Part of a small language model's weights.
Size: 15 layers, vocabulary 39909.
MLP neurons of a small language model. Each row is named by its layer, matrix (down: output weights) and neuron, and shows model dimensions 373-468. Each number is 50 + 10 x the weight over its row's rms, rounded and kept within 0 to 99.
A block is one neuron, or neurons of one layer that tend to fire together. After each block is what it responds to, as a language model described it from the Wikipedia text at the highest values.

L5.down381:42 31 39 45 57 60 41 49 71 56 35 54 51 39 54 58 45 46 60 40 55 52 55 52 45 67 56 48 43 50 40 28 35 34 45 53 29 48 65 48 41 35 55 60 37 67 54 68 57 54 42 37 51 47 44 56 47 44 51 57 53 45 51 50 33 59 50 60 73 54 66 54 51 59 34 48 46 50 46 61 52 65 50 60 50 46 34 44 40 44 38 61 53 39 45 43
L5.down1188:66 67 45 54 45 48 53 40 58 52 35 29 41 38 34 63 38 37 45 48 59 41 36 72 43 54 40 58 38 29 45 46 48 43 46 28 53 66 50 41 55 47 56 45 54 60 66 46 53 58 45 66 48 43 47 52 45 35 63 58 59 65 36 52 41 55 71 48 57 47 37 51 53 59 74 28 32 51 51 58 52 56 54 55 56 48 59 46 52 44 58 51 59 45 76 54
L5.down1373:51 23 58 31 58 72 52 39 24 48 62 36 60 57 65 51 56 45 40 44 59 50 49 52 29 42 59 49 49 54 32 46 42 46 38 57 54 48 51 60 50 75 45 45 51 65 77 49 37 52 51 26 37 47 44 52 39 48 28 32 41 67 63 65 44 51 64 49 49 50 42 67 65 40 54 55 43 42 53 49 64 51 78 55 40 40 50 49 64 31 51 46 48 47 71 46
L5.down1828:58 53 52 60 53 34 54 49 72 63 50 50 41 51 42 35 52 55 55 55 44 45 56 57 47 53 58 45 51 61 63 50 45 76 49 51 52 54 47 42 45 40 36 44 40 57 48 54 48 57 67 56 42 49 42 39 54 48 73 44 38 52 50 51 41 61 39 54 52 56 45 43 47 39 35 41 37 55 70 53 53 48 44 59 42 42 52 49 60 56 42 43 43 30 48 55
Sports statistics table cells

L6.down194:61 61 51 61 49 54 54 61 75 42 52 41 61 46 46 72 58 62 54 72 63 34 49 44 37 54 44 46 62 60 58 65 54 44 60 47 51 52 38 63 51 50 44 39 38 52 57 75 51 39 52 49 51 41 48 41 61 56 45 61 61 54 40 59 45 48 48 52 54 53 62 29 53 28 53 47 59 62 38 43 44 44 49 56 47 55 46 55 52 48 54 52 40 53 51 40
L6.down717:52 55 58 58 54 40 61 48 60 40 54 54 35 66 55 56 55 44 50 51 41 51 59 70 43 46 48 54 41 48 85 54 58 46 39 55 56 50 50 49 56 45 44 50 57 41 44 45 46 42 59 57 36 32 47 54 63 49 54 67 45 50 16 42 41 76 36 61 43 51 47 55 26 65 42 51 61 57 28 42 53 40 54 53 60 48 65 46 42 42 52 50 50 63 68 28
L6.down884:57 27 42 44 54 44 35 58 67 52 60 34 51 60 49 63 54 42 54 68 47 61 46 52 53 55 65 33 52 47 41 51 64 57 27 51 31 51 46 37 50 44 41 43 38 65 61 45 41 75 48 49 64 50 33 41 56 55 38 31 46 53 55 70 46 46 45 44 37 53 74 57 52 52 39 48 47 49 52 54 50 58 52 60 43 43 59 53 69 44 57 49 49 60 56 55
L6.down1133:58 48 62 52 55 36 56 43 61 55 69 43 34 28 53 57 44 48 64 40 48 49 53 58 37 54 57 40 48 59 56 48 58 31 38 63 43 39 53 50 61 42 65 54 57 31 30 47 49 34 68 77 46 39 44 52 68 58 46 62 36 69 50 46 46 52 43 48 53 51 48 47 62 53 44 66 46 62 43 37 58 33 38 64 44 56 36 53 36 63 50 72 58 51 41 37
L6.down1355:58 37 55 62 52 37 32 48 44 67 49 48 60 60 54 62 46 51 47 49 43 41 54 63 55 47 45 44 21 33 52 54 45 57 39 39 51 59 47 61 55 53 35 58 55 50 60 69 62 51 55 47 55 57 48 44 64 49 49 47 45 64 61 61 46 61 54 62 53 61 56 75 67 48 40 26 49 51 48 34 54 55 48 36 49 52 79 43 53 72 45 49 53 44 33 59
L6.down1512:43 67 62 67 58 74 43 46 52 44 47 43 57 41 50 65 63 46 59 49 34 48 49 48 52 52 41 37 50 36 52 37 32 50 64 45 54 46 41 56 62 52 60 63 67 66 39 59 34 46 64 50 43 39 55 48 50 49 50 61 53 52 55 58 56 41 56 45 38 45 51 56 67 43 60 46 39 48 36 41 39 39 58 64 51 38 39 64 46 44 50 44 55 43 49 48
L6.down1552:37 46 55 50 57 69 59 37 38 43 42 49 61 46 48 37 56 60 53 38 64 22 41 63 50 52 57 58 54 43 43 53 63 59 60 51 37 62 58 70 38 52 46 47 54 44 53 63 45 41 52 43 45 44 45 60 48 48 60 55 58 55 46 44 60 46 36 38 66 49 47 47 46 49 57 50 42 44 57 57 37 41 58 45 56 59 46 46 51 46 53 33 53 52 56 58
L6.down1959:58 43 70 42 55 55 65 33 49 49 49 36 45 49 45 74 53 34 49 39 43 21 62 36 57 54 49 63 42 52 39 47 44 46 57 62 53 59 37 50 42 55 56 57 68 21 61 59 34 48 48 44 56 49 39 43 54 67 41 46 44 41 41 58 59 67 37 45 26 51 44 62 64 40 50 50 54 69 47 46 44 41 48 51 46 50 62 44 46 58 38 46 50 55 41 64
Post-number units and delimiters

L5.down144:51 35 46 66 66 45 53 68 50 31 60 41 61 53 55 48 31 34 60 23 56 58 50 60 49 57 39 52 44 47 55 52 56 43 58 65 45 57 45 48 60 61 28 45 43 60 65 46 46 50 35 40 61 48 39 54 44 39 34 30 55 49 32 44 54 49 48 56 59 44 39 45 51 48 54 46 62 30 49 62 50 54 66 35 44 58 44 63 49 74 52 39 39 38 35 54
L5.down595:36 45 57 61 58 54 48 41 43 44 46 58 43 44 48 53 58 64 55 43 48 36 51 30 55 71 55 46 46 59 51 35 61 53 63 53 60 51 57 66 50 70 49 62 44 44 52 48 42 54 55 60 53 49 56 60 65 63 42 40 45 38 45 66 48 34 49 39 31 60 53 63 47 44 65 52 58 66 48 44 59 53 50 62 62 51 52 43 48 51 54 48 54 50 50 47
L5.down1365:39 39 46 46 69 31 55 42 45 37 53 55 58 39 41 55 55 43 54 44 61 52 37 67 68 39 64 44 48 49 48 51 55 54 40 50 48 48 45 42 49 67 43 43 57 50 59 34 60 38 30 46 68 50 38 48 55 52 44 52 45 54 50 55 54 42 65 44 68 63 27 33 40 45 47 57 61 41 55 56 35 56 47 42 53 54 74 59 49 58 56 56 29 44 51 42
L5.down1731:58 49 36 60 35 37 37 55 57 40 48 51 46 56 66 57 59 53 45 59 52 49 61 45 67 61 64 39 61 56 31 51 60 49 37 53 41 68 54 49 44 66 42 25 54 54 43 41 43 52 52 43 59 44 55 46 44 45 49 65 45 47 35 57 38 51 65 38 54 42 64 41 55 52 50 44 57 49 56 59 62 49 42 48 38 50 54 43 58 63 50 28 59 51 37 49
Sports score dashes

L6.down153:45 67 67 60 63 51 41 39 37 52 49 50 51 43 56 57 45 53 43 39 36 53 60 67 50 55 55 59 38 59 37 49 51 58 45 61 51 45 56 46 30 58 52 59 52 64 41 45 60 48 77 51 51 46 43 46 46 57 47 63 47 51 53 71 54 41 51 51 51 48 53 47 45 43 44 48 41 67 50 51 29 56 65 48 57 43 52 66 45 49 48 55 44 58 78 50
L6.down221:38 39 44 75 52 28 49 35 59 43 56 52 58 60 39 30 49 28 44 47 42 54 48 39 56 47 61 52 52 54 47 48 39 58 39 55 60 67 61 63 42 38 43 67 44 50 36 52 63 54 50 79 50 62 76 26 71 55 49 49 42 31 32 46 47 53 56 51 58 62 41 47 51 42 41 37 61 55 64 56 54 42 58 46 44 44 41 56 60 54 72 53 54 58 27 63
L6.down503:49 59 42 42 54 26 51 30 71 47 40 41 49 75 52 42 55 64 43 33 52 40 56 57 62 53 41 46 37 44 48 45 28 45 51 44 42 41 38 45 48 52 52 52 50 35 47 24 57 27 49 46 53 42 59 27 38 50 52 62 54 70 35 50 54 57 50 62 58 50 43 42 55 22 42 53 32 61 37 74 50 39 32 42 47 58 37 49 33 53 63 47 48 44 47 50
L6.down585:53 27 42 47 55 31 54 67 59 44 42 48 57 48 60 45 69 46 48 40 61 54 36 58 49 46 42 27 51 49 19 59 53 43 57 54 38 43 31 68 57 51 43 47 50 62 70 33 56 66 43 66 52 65 43 50 44 50 47 51 65 62 39 62 50 70 70 57 65 78 63 52 39 56 56 50 54 42 46 57 48 55 42 52 50 69 42 45 52 53 45 49 50 44 38 57
L6.down1250:58 48 56 63 64 50 54 26 33 38 61 52 64 42 52 47 51 45 52 49 57 59 59 62 29 50 64 54 60 43 57 44 48 44 51 49 50 54 51 51 50 52 28 60 57 47 83 32 52 61 39 38 55 68 47 41 32 49 56 55 44 51 39 53 50 49 52 46 48 60 54 51 59 43 53 47 64 51 45 42 46 45 52 53 53 57 23 40 64 51 56 73 48 32 55 47
L6.down1642:46 66 59 54 64 32 44 40 54 52 25 48 47 52 49 47 68 44 54 43 63 37 72 56 61 57 46 52 47 42 40 54 50 35 45 42 58 62 38 41 40 43 61 45 36 60 52 50 44 53 42 59 39 49 31 39 38 36 62 58 44 29 45 54 56 57 29 29 50 53 52 54 54 56 47 41 53 57 49 45 41 55 61 45 51 35 43 56 57 38 51 60 48 58 66 66
L6.down1785:47 43 45 46 40 79 40 61 42 54 44 32 58 56 32 51 84 61 55 75 45 43 67 66 59 46 43 29 31 42 43 51 58 58 49 37 43 54 47 49 55 50 35 56 42 55 75 51 35 55 50 37 39 38 61 44 31 45 33 60 48 48 55 55 56 53 57 51 46 64 41 45 56 46 60 40 48 61 62 35 63 52 62 49 32 54 52 50 48 48 28 44 52 46 49 49
L6.down1938:49 45 55 61 61 39 60 38 57 57 37 32 54 44 62 42 50 53 54 52 64 31 46 58 49 46 57 61 71 59 52 35 44 47 51 56 42 60 60 45 58 37 44 50 46 59 49 46 60 44 46 55 62 62 61 55 40 29 56 59 47 46 46 59 50 38 49 54 52 44 32 42 40 49 53 52 50 59 60 46 52 64 45 39 53 56 36 48 48 35 59 46 52 62 58 43
Sports stats table separators

L10.down376:56 53 52 40 38 63 45 53 47 53 18 46 65 26 47 56 43 41 49 35 39 37 60 41 39 66 45 46 48 56 61 64 53 41 39 48 58 31 49 53 67 52 54 69 52 70 56 52 32 65 56 66 55 49 38 51 64 55 61 53 61 35 37 35 38 53 46 55 47 46 40 53 49 70 51 41 47 50 54 52 50 74 54 65 59 50 46 47 47 53 68 67 42 48 79 29
L10.down565:43 53 62 55 60 44 47 57 52 53 51 48 45 43 55 30 50 61 43 34 31 57 44 40 62 54 45 38 67 52 51 37 56 40 54 65 61 62 51 41 51 34 52 32 56 42 56 50 55 69 35 38 41 48 47 41 45 71 49 50 46 50 35 65 38 42 42 45 36 43 52 65 38 43 61 46 64 44 47 52 58 54 57 51 35 47 55 37 57 53 55 56 50 57 46 62
Sports competition predictions

L5.down260:62 34 44 76 41 30 47 49 64 47 52 55 50 56 43 42 53 57 44 44 52 42 68 40 43 57 75 43 40 56 73 55 41 42 40 41 42 43 62 67 39 42 53 61 28 50 51 62 45 58 45 43 47 44 49 56 51 45 47 52 64 48 56 36 37 46 57 58 47 48 44 42 39 44 46 55 30 55 62 41 63 44 47 50 38 52 40 38 43 45 52 73 50 37 38 50
L5.down893:65 42 65 53 38 46 53 66 54 63 64 42 43 35 42 27 57 65 53 69 61 56 55 54 54 59 47 36 31 48 52 56 39 50 67 50 73 53 50 53 11 62 55 51 53 45 49 66 44 53 42 49 75 42 66 49 54 44 41 55 47 47 53 50 55 51 54 60 41 40 51 46 45 43 15 47 45 40 31 55 60 35 41 49 61 39 54 79 44 50 53 55 58 56 38 54
L5.down1676:50 44 45 48 50 45 37 64 67 69 41 49 32 61 46 49 50 52 42 52 62 55 51 44 45 53 62 24 36 41 51 44 34 54 50 37 37 29 65 43 70 52 54 33 45 50 64 67 53 49 47 32 50 43 41 38 66 44 61 57 65 39 56 52 48 36 43 48 36 45 36 60 67 51 67 59 52 42 61 41 43 55 60 61 56 53 51 57 50 41 45 58 51 51 41 45
L5.down1893:51 39 37 50 59 35 44 50 37 41 43 44 63 51 53 56 60 43 55 55 38 63 43 48 55 75 54 61 54 57 47 74 62 57 54 57 59 50 41 43 28 52 35 39 39 68 72 53 42 46 55 55 40 42 57 48 44 45 54 49 62 34 44 54 29 45 51 28 48 73 50 46 63 50 49 37 56 50 59 52 46 55 61 53 38 52 67 49 48 46 42 55 60 32 43 52
Units after numbers

L6.down24:47 33 52 39 53 58 66 49 59 35 52 38 42 58 56 44 41 58 39 52 60 55 85 55 59 47 61 48 61 69 57 55 54 42 54 44 55 43 53 63 44 39 46 45 50 27 44 39 58 40 47 38 48 52 37 61 54 52 59 74 36 55 42 67 46 61 39 56 49 46 57 65 48 61 34 53 40 60 51 52 44 36 59 45 45 67 52 33 69 55 38 40 44 63 53 47
L6.down129:39 56 58 55 55 51 72 61 46 45 59 32 40 29 63 43 52 41 56 63 34 34 55 49 49 49 58 52 42 58 43 47 65 51 54 51 70 44 44 41 53 52 58 57 67 48 41 46 56 68 57 42 50 51 50 43 25 57 48 49 50 50 48 45 62 57 47 41 45 44 55 41 54 65 34 62 51 26 42 57 52 53 60 47 46 48 60 58 52 44 49 38 55 32 40 60
L6.down317:55 48 58 37 55 53 51 37 36 44 63 62 50 42 63 54 55 64 54 43 62 43 68 50 62 32 57 54 65 50 43 56 43 42 38 38 37 51 54 33 45 38 51 58 51 46 59 58 50 43 71 70 46 52 60 59 36 38 51 34 35 66 48 56 49 45 36 53 43 58 53 50 41 43 43 53 58 44 72 44 43 50 46 54 63 41 45 42 40 66 49 79 44 47 74 56
L6.down449:57 45 40 47 44 50 58 58 52 53 38 49 49 39 39 60 50 64 48 46 38 59 60 57 41 63 50 41 47 24 52 49 64 57 60 40 48 48 38 41 49 46 36 49 55 31 70 56 40 51 43 59 29 37 59 61 59 64 58 56 46 51 50 54 57 44 31 52 59 72 38 65 37 44 52 70 45 78 53 47 48 53 60 44 26 52 49 28 45 56 36 44 59 49 49 47
L6.down1028:49 61 38 70 53 73 47 54 26 48 47 44 44 40 48 52 55 64 77 46 47 62 54 59 51 51 38 57 55 42 57 68 54 46 54 45 44 49 49 43 48 61 58 70 45 66 54 39 52 54 51 54 38 47 37 56 46 61 48 43 40 55 35 55 45 29 48 44 44 49 50 58 47 61 50 59 51 48 32 58 59 63 54 52 62 37 71 65 30 44 62 55 54 15 58 38
L6.down1046:41 27 54 33 31 50 43 40 52 46 41 64 35 45 53 43 44 37 55 43 49 46 48 59 51 40 53 49 44 56 47 53 65 67 47 55 63 53 66 53 50 40 35 51 49 61 49 60 60 35 54 48 47 41 57 51 37 57 44 42 52 46 51 46 49 52 58 45 30 38 33 56 52 45 74 41 35 38 44 46 57 38 60 51 45 55 48 45 39 47 42 59 36 46 51 45
L6.down1213:38 41 39 49 61 65 34 52 52 36 47 38 36 39 46 67 45 26 53 49 46 51 33 57 76 51 53 48 31 47 50 58 43 60 51 38 59 61 58 49 69 54 52 60 38 56 69 45 41 54 51 40 48 58 43 52 64 56 58 50 59 53 38 41 72 55 42 45 52 44 49 35 53 42 48 58 53 41 54 44 57 46 43 51 19 55 52 46 64 48 39 49 40 52 41 38
L6.down1399:62 43 28 70 51 59 34 63 65 43 43 62 42 47 59 62 35 46 48 71 44 57 55 66 52 43 57 71 54 49 45 64 46 43 43 29 49 41 35 55 48 54 51 46 54 53 41 43 46 46 46 43 55 52 59 39 62 55 56 61 62 43 49 54 56 39 44 34 59 42 47 36 64 41 63 57 65 34 58 43 56 58 58 73 58 41 50 57 54 41 49 43 41 69 44 63
Chart and ranking numbers

L10.down293:34 56 50 64 59 47 47 49 20 51 48 29 47 57 74 76 60 47 56 42 38 39 40 56 36 40 47 49 43 57 67 46 45 56 55 38 41 30 53 49 61 47 35 58 53 46 65 64 53 57 35 66 46 43 60 54 51 56 46 56 33 50 49 38 41 53 62 66 38 49 59 45 51 46 55 44 44 42 51 39 55 43 54 40 52 51 51 59 35 61 46 49 72 48 47 61
L10.down1514:33 41 61 50 43 55 49 68 39 70 43 59 44 48 50 46 57 45 44 45 42 57 50 61 53 59 49 39 51 50 56 58 69 59 49 45 48 47 41 48 48 60 38 35 42 65 49 44 50 42 73 60 57 46 67 57 58 61 37 32 41 66 50 59 33 42 54 57 53 51 72 47 56 42 64 69 40 39 31 56 46 36 56 41 40 44 49 65 63 49 56 44 43 75 65 37
Before a named affiliation

L10.down1525:52 40 47 45 60 61 44 57 54 51 41 39 48 60 39 49 52 52 55 56 43 54 58 51 40 44 32 38 47 56 38 37 48 63 48 51 55 47 52 54 37 70 55 54 49 32 67 49 44 45 61 55 46 44 43 61 59 46 50 65 53 56 49 43 58 66 56 49 50 51 38 52 77 41 23 55 63 46 39 42 56 57 44 35 55 64 48 46 48 51 37 39 65 73 66 62
L10.down1732:53 58 54 39 52 47 36 45 39 51 47 50 48 48 58 68 54 43 53 53 43 39 48 65 59 29 49 48 45 42 61 42 35 35 57 66 44 59 38 78 46 62 49 53 47 60 57 40 51 53 72 49 49 61 45 46 41 54 45 58 49 67 58 41 44 41 48 50 43 43 42 42 66 38 47 63 61 57 47 47 51 44 49 51 64 77 42 43 44 48 37 41 46 44 63 50
Table row-closing pipe

L6.down15:54 65 51 51 70 43 71 47 57 49 61 58 45 51 60 67 44 67 47 43 58 62 40 35 35 60 58 48 46 39 47 55 48 66 42 54 55 37 53 53 47 51 56 37 51 49 52 45 52 57 52 55 55 42 38 71 60 54 71 76 44 54 36 57 53 50 46 52 53 38 37 40 59 51 69 31 68 51 65 45 36 59 50 57 53 41 54 51 54 41 40 51 40 33 70 34
L6.down16:46 57 60 42 41 38 60 52 36 56 61 70 39 49 47 53 36 59 43 55 50 41 46 53 43 49 51 51 54 54 35 61 58 49 59 26 45 42 58 69 47 51 38 47 59 56 35 34 46 50 54 56 61 45 48 44 48 38 51 44 52 41 49 39 61 48 64 42 64 37 28 56 35 48 69 43 51 45 45 63 49 46 37 39 46 54 69 26 45 54 65 48 48 54 38 31
L6.down258:59 33 61 56 33 59 49 49 51 61 45 21 45 59 51 41 30 43 58 50 54 46 46 65 45 52 58 44 49 53 63 62 45 40 53 28 46 65 53 49 37 30 63 40 45 58 35 44 52 44 55 49 43 37 16 48 36 72 39 37 55 58 46 40 42 53 49 35 64 42 50 60 52 42 44 42 40 58 50 73 59 53 48 69 60 56 55 48 62 48 44 59 52 43 59 43
L6.down481:27 39 54 54 58 54 36 58 49 39 52 34 59 60 47 46 43 50 47 50 53 51 60 34 62 47 49 66 41 54 44 51 46 37 47 37 44 55 41 44 38 42 57 41 42 51 37 32 44 54 38 48 38 55 55 38 41 51 44 52 46 33 78 43 53 42 62 47 60 59 52 47 64 39 57 34 49 78 43 57 60 54 39 32 55 66 58 58 43 53 48 57 70 71 58 51
L6.down1124:40 41 29 52 56 53 51 51 53 50 27 50 42 32 50 33 32 51 60 54 52 65 70 37 54 50 52 57 32 45 41 46 46 57 69 51 48 58 45 40 54 61 39 39 51 75 44 43 50 60 54 43 55 53 47 41 56 68 43 49 48 34 43 40 45 53 48 35 23 44 50 49 39 48 60 60 54 29 66 72 41 54 66 81 43 55 53 56 61 46 47 55 68 65 51 37
L6.down1175:35 52 70 45 56 43 55 59 47 49 62 58 49 58 42 42 53 42 54 27 30 59 33 65 67 43 52 33 49 39 47 65 43 65 58 49 54 67 30 46 37 48 49 40 63 45 61 53 26 49 58 41 55 49 40 40 31 49 57 62 65 46 58 54 50 64 58 40 50 37 68 58 77 45 63 52 40 56 53 56 52 51 61 45 53 42 38 47 52 50 45 48 57 65 59 44
L6.down1511:52 59 46 38 51 48 46 57 43 47 48 47 31 65 53 58 47 47 53 50 32 39 48 51 44 42 36 59 45 36 59 65 63 44 58 43 45 49 52 53 44 55 44 52 49 59 50 47 49 46 43 58 65 42 41 44 58 52 54 53 74 56 57 57 45 67 69 57 54 61 49 38 29 39 49 62 65 55 63 38 44 72 54 48 38 41 47 39 69 49 59 52 56 52 54 44
L6.down1572:53 57 49 46 49 61 32 65 58 60 68 48 66 47 51 55 38 45 43 44 46 47 50 52 51 50 31 60 34 53 66 57 59 56 58 62 38 73 37 58 56 57 44 35 67 60 53 60 38 35 60 56 48 74 37 21 52 63 71 54 41 43 54 61 32 58 52 63 43 59 61 37 41 63 62 51 40 50 47 31 64 46 56 67 28 43 48 71 57 50 57 53 70 43 51 56
Second piece after initial

L10.down196:42 54 38 63 59 28 50 43 45 50 68 50 58 63 56 49 38 54 49 55 59 39 54 57 43 65 50 45 44 33 51 66 41 53 59 48 61 46 54 48 49 22 54 37 34 32 65 63 38 40 64 67 44 72 18 40 36 55 62 57 55 52 42 52 51 58 43 40 57 50 33 40 49 61 46 58 53 52 39 30 43 24 41 36 51 49 47 63 74 67 54 51 37 33 59 42
L10.down824:72 43 40 46 44 46 52 48 56 60 26 52 44 44 43 57 29 51 45 57 43 47 50 54 35 59 50 49 37 35 54 53 38 57 58 36 34 49 67 59 54 45 36 48 55 41 59 49 48 62 54 38 69 67 40 52 52 50 59 55 31 63 48 52 46 47 68 53 46 58 42 34 44 43 53 53 47 68 50 40 55 44 60 44 40 46 49 58 39 53 27 67 78 58 61 39
Short mid-word fragments

L5.down382:40 54 41 51 61 40 62 47 44 37 43 37 65 48 50 51 53 59 51 40 48 68 49 36 64 46 31 51 49 63 53 76 64 64 51 44 45 55 64 58 55 34 40 50 57 54 61 62 58 43 59 61 60 50 65 46 47 39 48 35 52 44 33 51 49 61 48 48 58 56 58 43 60 52 51 59 36 68 54 53 39 56 52 44 60 53 56 27 50 40 51 46 45 43 47 45
L5.down479:48 47 52 31 68 42 52 60 36 44 69 48 49 53 58 45 52 59 41 39 44 64 53 50 35 44 36 46 43 50 68 56 66 57 48 62 64 60 44 66 44 60 54 43 48 46 34 46 61 34 39 50 46 62 50 60 37 50 43 41 37 47 54 61 52 49 55 47 43 36 59 35 55 74 47 56 47 60 50 45 54 51 45 43 48 44 37 53 63 45 49 40 53 57 57 35
L5.down587:67 59 61 47 64 62 48 44 53 47 56 45 40 62 54 40 24 74 55 39 43 70 60 62 46 43 54 44 64 59 51 53 50 42 46 49 42 64 75 47 66 64 67 45 60 57 42 47 46 44 43 51 61 59 46 49 50 26 60 48 58 51 61 40 50 46 39 73 50 48 52 19 52 46 48 62 48 67 58 55 64 46 54 52 45 50 56 61 54 46 37 53 46 44 47 46
L5.down1964:55 61 33 58 63 61 50 71 42 53 36 43 58 42 66 51 48 43 59 40 54 38 62 52 35 54 56 61 42 59 51 29 29 47 64 43 25 50 57 40 39 60 26 43 37 63 38 74 48 52 45 50 51 54 37 38 58 36 47 44 53 69 60 59 53 53 34 54 60 28 45 51 45 61 55 72 62 46 58 56 61 61 64 56 60 66 48 63 50 62 46 51 40 53 34 54
Proper-noun second pieces